{
  "qk_norm": false,
  "parallel_block": false,
  "init_std_up": 0.021,
  "train_tokens": 965800000,
  "steps": 14737
}
MLP neurons of a small language model. Each row is named by its layer, matrix (up: input weights) and neuron, and shows model dimensions 256-447. Each number is 128 + 24 x the weight over its row's rms, rounded and kept within 0 to 255. Numbers have three digits each.
A block is one neuron, or neurons of one layer that tend to fire together. After each block is what it responds to, as a language model described it from the Wikipedia text at the highest values.

L2.up111:120098093120150155130123087135083163108134106109133158160106129123147098107115132149131117103151132094151180094152108127117103150109095125125130162121158146153147107097119123138140063126098151129105090143101098133118177101139119098140116135122135127149143138151143119115144137112154140165120133120146132122132092111083130125141105091119140153125170093166117150122136131103125147150153124141110091165072093133142144120129113119136149102142121150128124145118109139132116148102171151127122139141144129120126120110124137159080125123118071137099137150119138128116122139129109113115
L2.up144:118088128102138166127108118092128133132148142160125094098151164101137134136141110156135162131128137098093113116146110144134127084132081146131158124096120120137125110114143105172108123130113130121123147165158097115189151137120135117146126160155136157137124141112118127158133157151094139110127123172125172125153094110135120122131088101116163092143149104105149163149129084083117104164149142125122152086117091132126150135145146126134186137148120166155140094142096155127131183138105134097050141096162110099118044115145144117158139113122113069142094134136113116139125095152139125128
L2.up715:110112147094113145071134148122099105137156141117176117150081126101110145153147155110144116134133091113144081130131116085153111152103047089096108047165126094130077123154129129157097106121168141138116115163148122146123126146148143155113106118165143160169087135129111187138141136107083112063136121142135129118122095128158165141155106113137111101100165100100128149131128096121155126127141133159110116085154149131129131108126121138139110136115134112116131137113123113161133142179102105102110127130111153139145096155108096120135133113136095109109093127124122135084111157146076123127
L2.up1319:157124118120101143105121198092097110113157144192107133149121106174112097135107165138150172165136108127155098104128123115124142123103126124155151090102150130111126135116143170145130105105142119131120131134110082130148142101140137115101088120100140081132127160100151145149144128094153103124115136185128102156093101145126166111132116141120166110129158127087149150138099104099100130173155153149151140136129115107148119103122170141146115114135144123116118159150134129126120177097102143090086113147150156161102095087136147149154118121118145129125113135138127154141136136084079101145
L2.up1433:143141148122137146122116176144142150121131142112149173131104155143174142171108139123104160116170104148139102071146146098120095133177113120095157147143105107133120135164158072137155129125133122154111084131150085121151132160120123137145088113151163147131139129141073127147151146135110118123096107126153140106114157156133109164116144096138155120174127105119127133106101106108103142100159137092139117080097122105146161148137133087140128161140082105104131119112148079144181125117160123127113153132119131131097104114107136137150118120097093167134101131181163111075149135083118169108
L2.up2132:166133174162114085139131135143114168210132120122138118103125164084114124100135157137101177149085131130136118083141119147097099083170130121168112120105164108132091156104138124123105092161119130141087102160173089130154117124107123126145098163117159121149130107128130136119174144084103105082134150139152180071144121184142117128140119156138141118079127128131139087114142089128140155112113142125102063097117130119127166169095119153131106131139140123102111134134142119100140171150130121145101124123132148129080103139151089141106142098095087119103108119114101111107121109109117136124
L2.up2410:159121135153125192123121134148095125120119122111112138114131131140111134136150110146106213121125113076128148046127120100123092092110125102122143125130136141148105106104133116129160106092155145106142126127121102152127173126149105124129107139150144122112157109105099152109136119123130093114136114092153114126116152120141108155163079141137170142163130120106179142118109143125115147160089141142114119111092134114112120147152129100106141060101098124114123125136135113147113119135113127142086126129136149135138121172113143093137183157117076166120133120165136097131111139118076130116
L2.up2432:082100096099104108154101157116150155133139135152108134142142118166120116108093128099115154112143122107131132156157162111124114104159116170083143171136152093103085132113131093167147165152103118124115125145129121146166167109139119138127117140139154146120109140115171135139106085176139135134141192151138167076100117101100119121123145123158108083134101139120175103159130133100124110141133165146088103154130117124137111147111128148130155096137157140105138133122107116126126154133141127126162169114113106108145094130147156102146122087094130141118106134158120084116127117092114130144
Responds to: Verbs taking objects. Main verbs right after a subject that take an object or clause next, especially required, tells, gave, announced, led, remarks.

L6.up956:123107066133131119118146138128102133135136118194110106178133114156154120112082152125121118174143138099139110143112088129145137164100133161144100128137148086098117085119106126152112099129136161192090104126140116175076130136108146125150111139123112132120087105136174085147156161136098132130116098125122152158105106115132148111111126142130116146120121133164157128149113127133129118107097089157179131116150104131160141160115126125120141123119134154142137155137130163142155089150127088091100113097116136083144178128124128185140117132109141136094168120115161112171148069131127105117
L6.up1494:089143114124126131137120116138150141126114151137158136168130164142158144145128144168143130140087112070112157141171084152112120070135136130109163175147122109083102112114152121086122150173125100118111147153171144130132090137124199140130140101111118123106126105129134100139134139160104127147142074120105130118173112121153162182157151118101095134139152133153160133172112136115151175116109138114092107167141111150114156115120106179111118115146099161139167139170148107104131140104121118159142135096160135158091190193130176139130139129126186163100150095169106129120107134099097152133
Responds to: Stat-table cell separators. Pipe separators between numeric cells in sports career-statistics tables, often right after a 0 or dash (0 | 0); also first word-pieces starting rarer names or words mid-sentence, such as Sa(uron), La(áb), trav(elling).

L6.up980:118127064161113145183100109130129120149121164098147094160141105115118133128135111101128099156118153079154147126131121117112117116155133114144102139094123127121110147110121109143131182127124138129112097141121103122187127145108110117148165160137097116146099122124139123092095175122111121150129106131118121134120126134083127111175122114059120100147146121127150151107097134089172139098157129088127116103108165088131154125104129133188146097133157105132146143114090126100128131118169132124086120080170122114169157206125108153092119167133133139136131138126109125108139056132169147148
L6.up1356:114127107145120120144160123091158109144132120132106101113094127133145170133124132145100103120108147143121185139121161140137146123087131106128122173158109152109126155093135094174119167148114135124159130134105170095135130135159153116130155132151160096139098131161144150123092141179157101119145140116116194143096146142132110095174156122108123138122133190116129141110123156115182146115150132084096122101106147141125137137114159137138161130079105095125093165109076140127127097118151160138107096148118063152122125143141125107122153108123162106126116091131105152142149102131097147116
Responds to: Sentence-ending boundaries. Punctuation closing a sentence or unit, mostly periods, also closing quotes, colons before quotes, heading markers and table bars, e.g. ". The", "):", "==".

L2.up619:122077161110137159114153165137114123155092106125143104120136137140127136129121167131114129094078168111103128119124125158116141105136153162163134109144204129119090089142079108130161098139129117165122098121183126168080124161114137095168108167148160137122103147159141137109142128100107139116136096125168116149094149166081133093168104089147105150134177165152162157119106143106090127149146130153109110122121143090148166145167131148150072141103128117152150155142135144101078094149107176137100144133148118131164097122098124130123132119144127085127137122123104177108112119096126145099
L2.up1079:144093140177095150140130142172125131090127108109055111110146158159131113113136134192122139112066111128126163107143193152162117176096116087139118123110101149127106134097131105117110132113152107154099115100126103116136155136124106147141115144165141149182106178134122120097134134145141128139105128144149135138144171118131148127102135104145105113136180129131131113135123119139117125104127132115142157121087111086144138117090137139135115144115138169118150116147103117087135131161142147124109130126155102097105171082086128117145102138069164120102142092124101149099154126110137118091
L2.up1531:121109130116157142074132105124093131125091111098122122092102142093118113139152140145140145112119136098152138100143160126119104173121117158128092099141120092148110122083148106105149138090142114132135131107153079159155160156153130158115130116160149127150115176114137149152116178143087137111122132118152184118108153177114125162129129127149148140175118141154152144139117125091115133155152147141138101072093151064144161140129145114161074140140108131137122144150104159145124126125108115125107168134165150135091115120112151123129145178127132115155080083141125142110105135177100159139
L2.up1790:133111093136108123120119139190111134151119132145164135132092148108121114156121151164096154105119104150124126084139160126145164148169130143107169091106135119124113107111174121130150122108140137141122131104156120119133145174138145154163147143121164127120123099110107141104159170182106138148135099147136131099127099118120141154169104076148154073167158101128150128132116128119121107075116180143107106125111107078185137149119149110156147116135103109140135115174112101132154045146142156139130116072141106141094153157139155149121081107149134156153119098148111135111131148139124165095
L2.up2282:139115113108146149107130119173084120148160118127119120126100152134161136102164150145123117127123101131151134114148142157123114155107131136141147126111152099144126119106155140117131152091166119141142125141109130117187127130129136086094133139147099150150104155160093137128137147112113112138121132158143180141148131121095104147113099171134129067146128133129174143149128149126117160124157136157092140129127120106171123146084146133134108129130099129138106153136077131106160123137118143132091159147138143098058139148163161099127092134122177128150135111146134111141113123125086137155
L2.up2438:115091135140148155120116173177063106150079127099149122099078152096151117094144104137147153075083099072110111107103146123152152127152161149133123083138086106148123125123132085100164108149126115145091088139160097146146146099142170107131109113130150124112153155133120159143137122178112102096148119117155136142106133134118120130165136074098124133094094131083154094113139119085102112178152101145160135100107088076167103134106094139165105161130087123127151154134113132153141118118144167118122105136156080177077117114129174132100095132140148123130133139126105127076132115117131155125
L2.up2447:156078115098139127146094142130082106113149167176115159107117143135124108115144130153105155100134136118126135039165139085145148118151112137109133097087095128099127126119181132142148117140134131121103140144166086124132111117097127134145095115133127130144109163142105136133173131155176106144119101098120166117123138171109165142130089129132141153163147095125103148150123082108112150165167104135085146138139106100181186131139134082131141134172090094132131146143122147167115100133139158127144062145142124131112081178106091150112142107132126103172110118163090118141120127140110146100
L2.up2517:128094121129160173105113141156107157145146140098155144107105130170129123170122087168143152147122115116132110102124152117127099152117122097126107098135125170127098126108142098177165156141166146109115160132111105129157096186127125116124115154126124139146145150184141128149114139112097099124106124135137178085107141117137123151112102150176140140113190193124112130139092150132141096140091145116130116175080169097139107128124116124134121147175139093134138195107152145157143098111122142150121123133141143113083129120118156116176135110144107140114143158136138073131136081102115159168
Responds to: Abstract noun endings. Final word-piece that completes a multi-token abstract noun, often a suffix, such as stupid-ity, att-itude, disappoint-ment, alleg-iance.

L6.up2403:150105137112118111124100114124092151170173140107200172125101119151172119136125158108119130120108179144094123089126176141183156116134123126161125121123167158125136126127155151154141125111146119127135144140129130138092167110119124101104151136129125152111105143113121145109144096136146101110109098136140118099125133136097125138124125130112113119107162172109124111110151112112142175174132162062135111129129153130172161127140135151199122120139107132107137142125107178130119230144148148113150120131123123144092142182143141073119115116155140131113116094108132108089119120121124179149
L6.up2674:154135111134127141106077115168109145132142163128102146119142145119138141117132104110138130125137089123105138050084108163113134142152127139087141109116135145141111095127124170132108122117124143099159100130173150109068118107126080137137160132136119171123179152135098136115152154132123158183092143126165126126104154109087147127133090117138119110096177137105166110143118150112113143151170172103108099168129137125159176148139150157175092152100136155154095132132141147106142124134122140138168120135172147127123116111078198110109137088138148100142114156130107130124149142099124123181
Responds to: Abstract noun endings. Final pieces of abstract nouns about social, political or emotional ideas, often before "of": awakening, eradication, rivalry, criticism, cooperation.

L2.up2:139114094119065155115148116132124119122142101123157129141106140156141066136116170123114111130140104102139138108122088151097134170170132106121126109137185132126095141163122111143155118160133122104141121125120112164094136128113168123115122128167136122129118154131158099140167144094112098109103178108161162133121128171125143113141146112094117145116126093144156135105117147056127180141130104122159126099122169115176115116121144153134154112139143137168179165069159130184159135113132135133107110109134138143140092137124135068117090116136111140158143158129105109101098120148096134142
L2.up451:135121117167116132118126121134114122122144136093117153133107097158121127109088158162165140139151136148117122128104104140139160051088104119137143088112133122120103148123101144147109126150125128162111176164165113141136105168177153123185110162136189119160135154145091162147161121182112099125088107130150120130135152155138136094143125126138110121104143159111151120139164115121144125107134137144154108124101135133156108115180150141124121135180116095120153125114107123113107112130098158090118078148136155142172124155086108113131131115129104110123121123137116143105139075161128143107
L2.up476:140123154120132123136169167096140160143131142107185116141169130139109142158118118125145120134147119164150135113089105116131170137117133160103106115104137132118093162146104108149127170134140134143139129139178109135138144151138111098118112094095178139129145142128095131130124096161115113141119132143139085157164142126148169115125123109103132119184147129161149118095139119127119153106123118121181138136099113101107146164174132107125111154084101122121110151116120160177140119151144115148140129158136150139146109137149122130112150093127119127082175094149105146131142131095151118112
L2.up620:109130129116124143093163126142104170150139161165134105187131121153134137105094177123111078158143146098173113083118132095101125130068136126117110108112144157095091101109128116166134146124135135065123115117081158117136150116165184144150109120150122116135101153153101131124117138140136143137147120140119142131136127079156176143115063142116149180090157121139136137156148131120158170138134122144151112122177156124154107136163120120137103154138118180155124130127109141163182143151127136145112116119138134127158151126087125109134099190109152152128130115131144084100113107130133127124
L2.up1652:108099125132182167128137129176091146131144132133118151094149118111107164157124136119154156086137156130174135142150128143097110080092135128120132145133111107136151089133138162149140108086140114135099122116137093117109118139173121113159124158111141089167152122116102139178104126138138126166103083132126174151140139119106110109092128127162151131164132145154148177066118103119126141160125135138127124127123078145158140129173133146141077126101127107118088139089104096105132129115154162121121136157187121106126123124134096138077086097108114145109121141141128137065117140126123117105
L2.up1698:166136123150143139129139141137091201152132114099136129177114135109173109136095155176167087132107113123137146168113140085129142106128117135149134136108157116127133148139111139146122139117132121112178133100164131126126077099136127163100117085095120159123108150157153120126152141159122114143141105139136094145156118111140139161114097093097091100143137132114121067112099142113105141154136124154137146083108127141149128137153138160156118111125123114151147151095132104124169133143145129116152118168098142149096150097135114107096091157116088120154144120133139125120117131087138102107
L2.up2453:131158125096098120131124092141142193154175113141127134148078133128113136109124166121129201119125147113142115135132168125089101123133137111133135149176121116132100151095112144085077150112088106085124109111145132160103112131110166138116162135118118142087082137149122109140162173134095141129115140149150125186135170122123133131133156146107119152145101118184164117101126130127169126136100110124146114071127114130137112126153094199134117131119157115107113123155159091128155140105132123146108154124151110127107107133121147136122125123115121120090122116149111112134137147129117120126
L2.up2512:140137150110125123080151155126085190134110162129109170150116142134142123146111135132091106118084173116148142098140153067112146105085130137142132119170119089094097142174129130135150141132100095135103126109129099174117136125148166180129128140139111121123095132101106096141140137159144127078116144130156167122127135153102126127127133122157128133150152114152169137121139141133156081096155139137104093142149182105089168123125162127180107085152154141076123125125101145115162142131139152159099100113181107159106106142140115128151121122101108145149148146112139127122119165126124161120
Responds to: Stats-table column separators. Pipe, semicolon or blank-cell separators in football career and league tables, usually after a 0 cell (e.g. "3 | 0 |"); weakly, "to"/"and" in age ranges.

L3.up414:125093154094100156140173126111131159153141147117109154171081153107131136098108149125145109173148123168133145123140136146127147132112129146123125156156166102067146137144119147125106121067122159157088100096130131127114117165116115142096128126108154109125145142131072125115138140118148100150105100124118115101103128151156097095097098149158157156119105169169151136122163113096136127125167147108137132130123153121186141108127109113148094180106129156157134105134112105178156120125131134130106138148145150127109110106123138139119124099141113136160112111136131162068144139123108141146
L3.up1714:170145129131120125151109132136190141121163156122129130173163107120122066063142150093138134064090188090136141157171110115152132108155115144083088163114159119153150136121135151120138143133108126141119142150134130137139145130138132134147145075146109111135097149141121134164117163108139112167122134114136107135123173121182157135100076118120113130109134151122106152115096135164135129151135152163120131092104146126138154113135122122126156093123139126136115131143115161169169122107099116114149125108113118137131120159163145122115133092103112133174137120139160087099129132120094136103
L3.up1935:135144142112155108126095145143103132175111119097070128179112096143155107172095141161100126156114166142114148121104165096108111143118144146113074114147159118102106072162109146156111122123151140119134159114146123082117114141166111109131093129176120152084122136148137157133123197147128132098129142143087118141130154130161152154118136119138114166123136122142117121085071133139163111142134135125113128148114170109167152167136202162170122105103072115116098142140138158098165153144162140141156139118139117143121132127144126095152114128068152132102156135150149146123109090122129112146
L3.up2388:085091148119111160120174092130146147129153128142079109154075117120112118098150132143119117110150098160088111105157133112087134105143135137158121138130129116135129110118118159127155122138130133144102141144144124051112164162121128184145130113119099090180129149112117094145107103122136129151098127141130142131091116167191143094135117137086119149134116116160118093098155122135104157102150135111154148076200107125154132134133169096137093125119129157129144095124178146149112130099138111094122126146111129138132094112124122192186107101123154126136133137129128111158128123119100162121
Responds to: Stat-table cell separators. Column separators (|, ;) right after a number in sports statistics tables, e.g. a league apps/goals row "11 | 0 |" or a standings row.

L6.up965:138115148126170128149109087143129101122112104118170136153127138150139121132097116147142112177168129141104109112099116115079107152133110117146127192105164097146130105125126122101135107145131146128103153141163075126102129138118143133120107117146209104131137142103119156136162129133068135100140137119183167124103128104057126134124112111135115120123132130121144164096109178103098174155137160116113112168105134129152130111095112119156142167155119116088137108131156146087142113157163150100134095157159122157130108170167145140159122111142148152155077084150124164131185122128109138128
L6.up1598:143128136136107175162120118107121141116149158156152128144127081114153132145110116132153130135142169138156117115109086096100143098128130107162110171103139144155149149159141109157133133120162086103092131155150088157099149098061128132134107140099171106168118150120112130123173115102144137136067149123156118076149113173119126134101134137108168116148096089190143133123103169138121123119120142122109130110126148110178204111079103158149146148150150112154117154108151103113133153148134130140113112156143110151143111141121122129157156104105126132136105140160155101118111060139137161099
Responds to: Complement-taking verbs. Reporting, opinion and decision verbs (or their final word piece) that introduce a following that-clause or to-infinitive, e.g. announced, stated, decided, opining, suggesting.

L3.up27:137148110120111141059093166143119095136114101187133169141205142130120160140150123139129145149148139186100132088108138152105141131144089106120163165140167122161134152153110118155141132089114130109129171093162094138156134090113119112146140152087123118154107132132094131139165107119107125123139127128118145124108093145166129171123133129127125073117163138105110115136087155033145138124136162117131120106153105107140086098141161102172077113127154131133113168101129208152145140130099101118147102122099107131132123120147109127159141154134127122125153121142142115070135148132101164056
L3.up634:089113117179089161161115119173124130151140134167135113111126128167155116129129119139109110139118103180114117151115099099100143118131101111164139138119143149156138142151129075146115104092131127143138092156126075135135137139070140151141121093110129144156065167156101109132149111107123093084126133132131154107138118152142150108110071060167128129097160112094102105097142176101157101153118168156120130157099143081138104119131126146112098140150110133115121171116154117132107120180101130109123125138158090149111132131141126111150152114123088149093148117140140122105139145145116129112
L3.up879:141156111177092125128133120142113170131120205156136130117142154111132166101122101156142129152070118149125161139151103070126129123128096104116138111129137123166141111167122150119110123109130105085151120176138067131152098143129123111145159145103149145109121127154113132174152132125143094140137142113153152071130131120151156139140109087159164156154136110065158170149089183098097163108125125121109137128152118127120130143092133147134123129149093129125103141137137093145123098174185138118101170116148159154100056112193145123115132115142103092106114100146128139138159123149090100083
L3.up2118:100083134146116154133134122118124125098175125173120154129124098175185132131132077144145083142133123122204122108122155153102128074093132156129150141085128133081146168094150158165132109097081191113117135112118127153163150091100112150184172120134120138182083139158126122095106163117095129125124139155112148107180156115160191141142122132086159134111165121108115105145154149088150139152152140129127083132129121177139118142129157157140112084162130101116090141163120116107147113096108129063116174135177068106107124171114150113133107113128145125175131140111094125121091106131145135141
Responds to: Causal/enabling verbs. Verbs right after "This", "that", "which" or "to" that bring about or grant an outcome, such as allowed, led, required, provide, gave; occasionally paragraph-ending periods.

L3.up98:111111119115133113108074181125127130106166161142121134138111185157142131151111113146127168131112146133098143072157097121095108141129150120153128140089119129140126099087118090123146127062138144124090135125139094131140154149079127113100108120149159160133187145161169167176145130140130154081112143174147114160151130125125131178121085140125126125140102131146148122107061107128122116127155173150112112144137123157174150119109138132149097158160113144097106143101077138090104148086127129096132123115185122154123108130193125126133113113142129127133134149184085166107124166112097133151
L3.up1362:124090102110125153129105171140144119158149118171129091151090131145112091114100146091151170130149130125164148108158130142097144082121088094175121160144155115106089119147155132134161124115102150121122126132148134130140166098125104114098181109152110124118153154096113131099141144131126087132125165136140151091154095110145145168125134073142112116120123077118188116135100148142081106127159169103123141114155105124137189091132136116203132156088150129121146115109153148047126159154098122122128149120156114107141117126126090090117104123119139150127158149115127142173136147112109153147
L3.up1616:101166145078126116073075133113113099136172169171076152163088137103096091144118137132117171136132105112153166173108115144114130117159127137161068120113147112150134131145155130124112151096143117145122113143169128109122103105080126097152118133166118198190150142140146140099135129104123155122073155164131086128104091156121131164095093162083110116141166147148155150133129096124122125153132181119151136183134114093137146095119134154157070114101164139128125161132086143106151149148111097118135140107114140179149144136190098150168135115100130122161113163154105126143113102118116145111
L3.up2418:124123106139102173107130152154132117142093135129184119126087125107137125160109172124146163144127130146141131081144110142099083133175078133135146077127130138107139173113109145127137094149084133131089145160153114139143155120107148129122151092096171129127131148112109131142108151133123109130129197127126127144151160127148096111125164119143112103135144081167131118113157098124091117120150150126123142116131101120151138115097118134158126141172139127125128157110135099105085147137127143123136134103178079131129107147116082104136113094137105166122121121181105131120138137101110116158
Responds to: Main verb after subject. Past-tense main verbs right after a long named subject such as a person, outlet or organization, e.g. said, described, elevated; also table bars after names.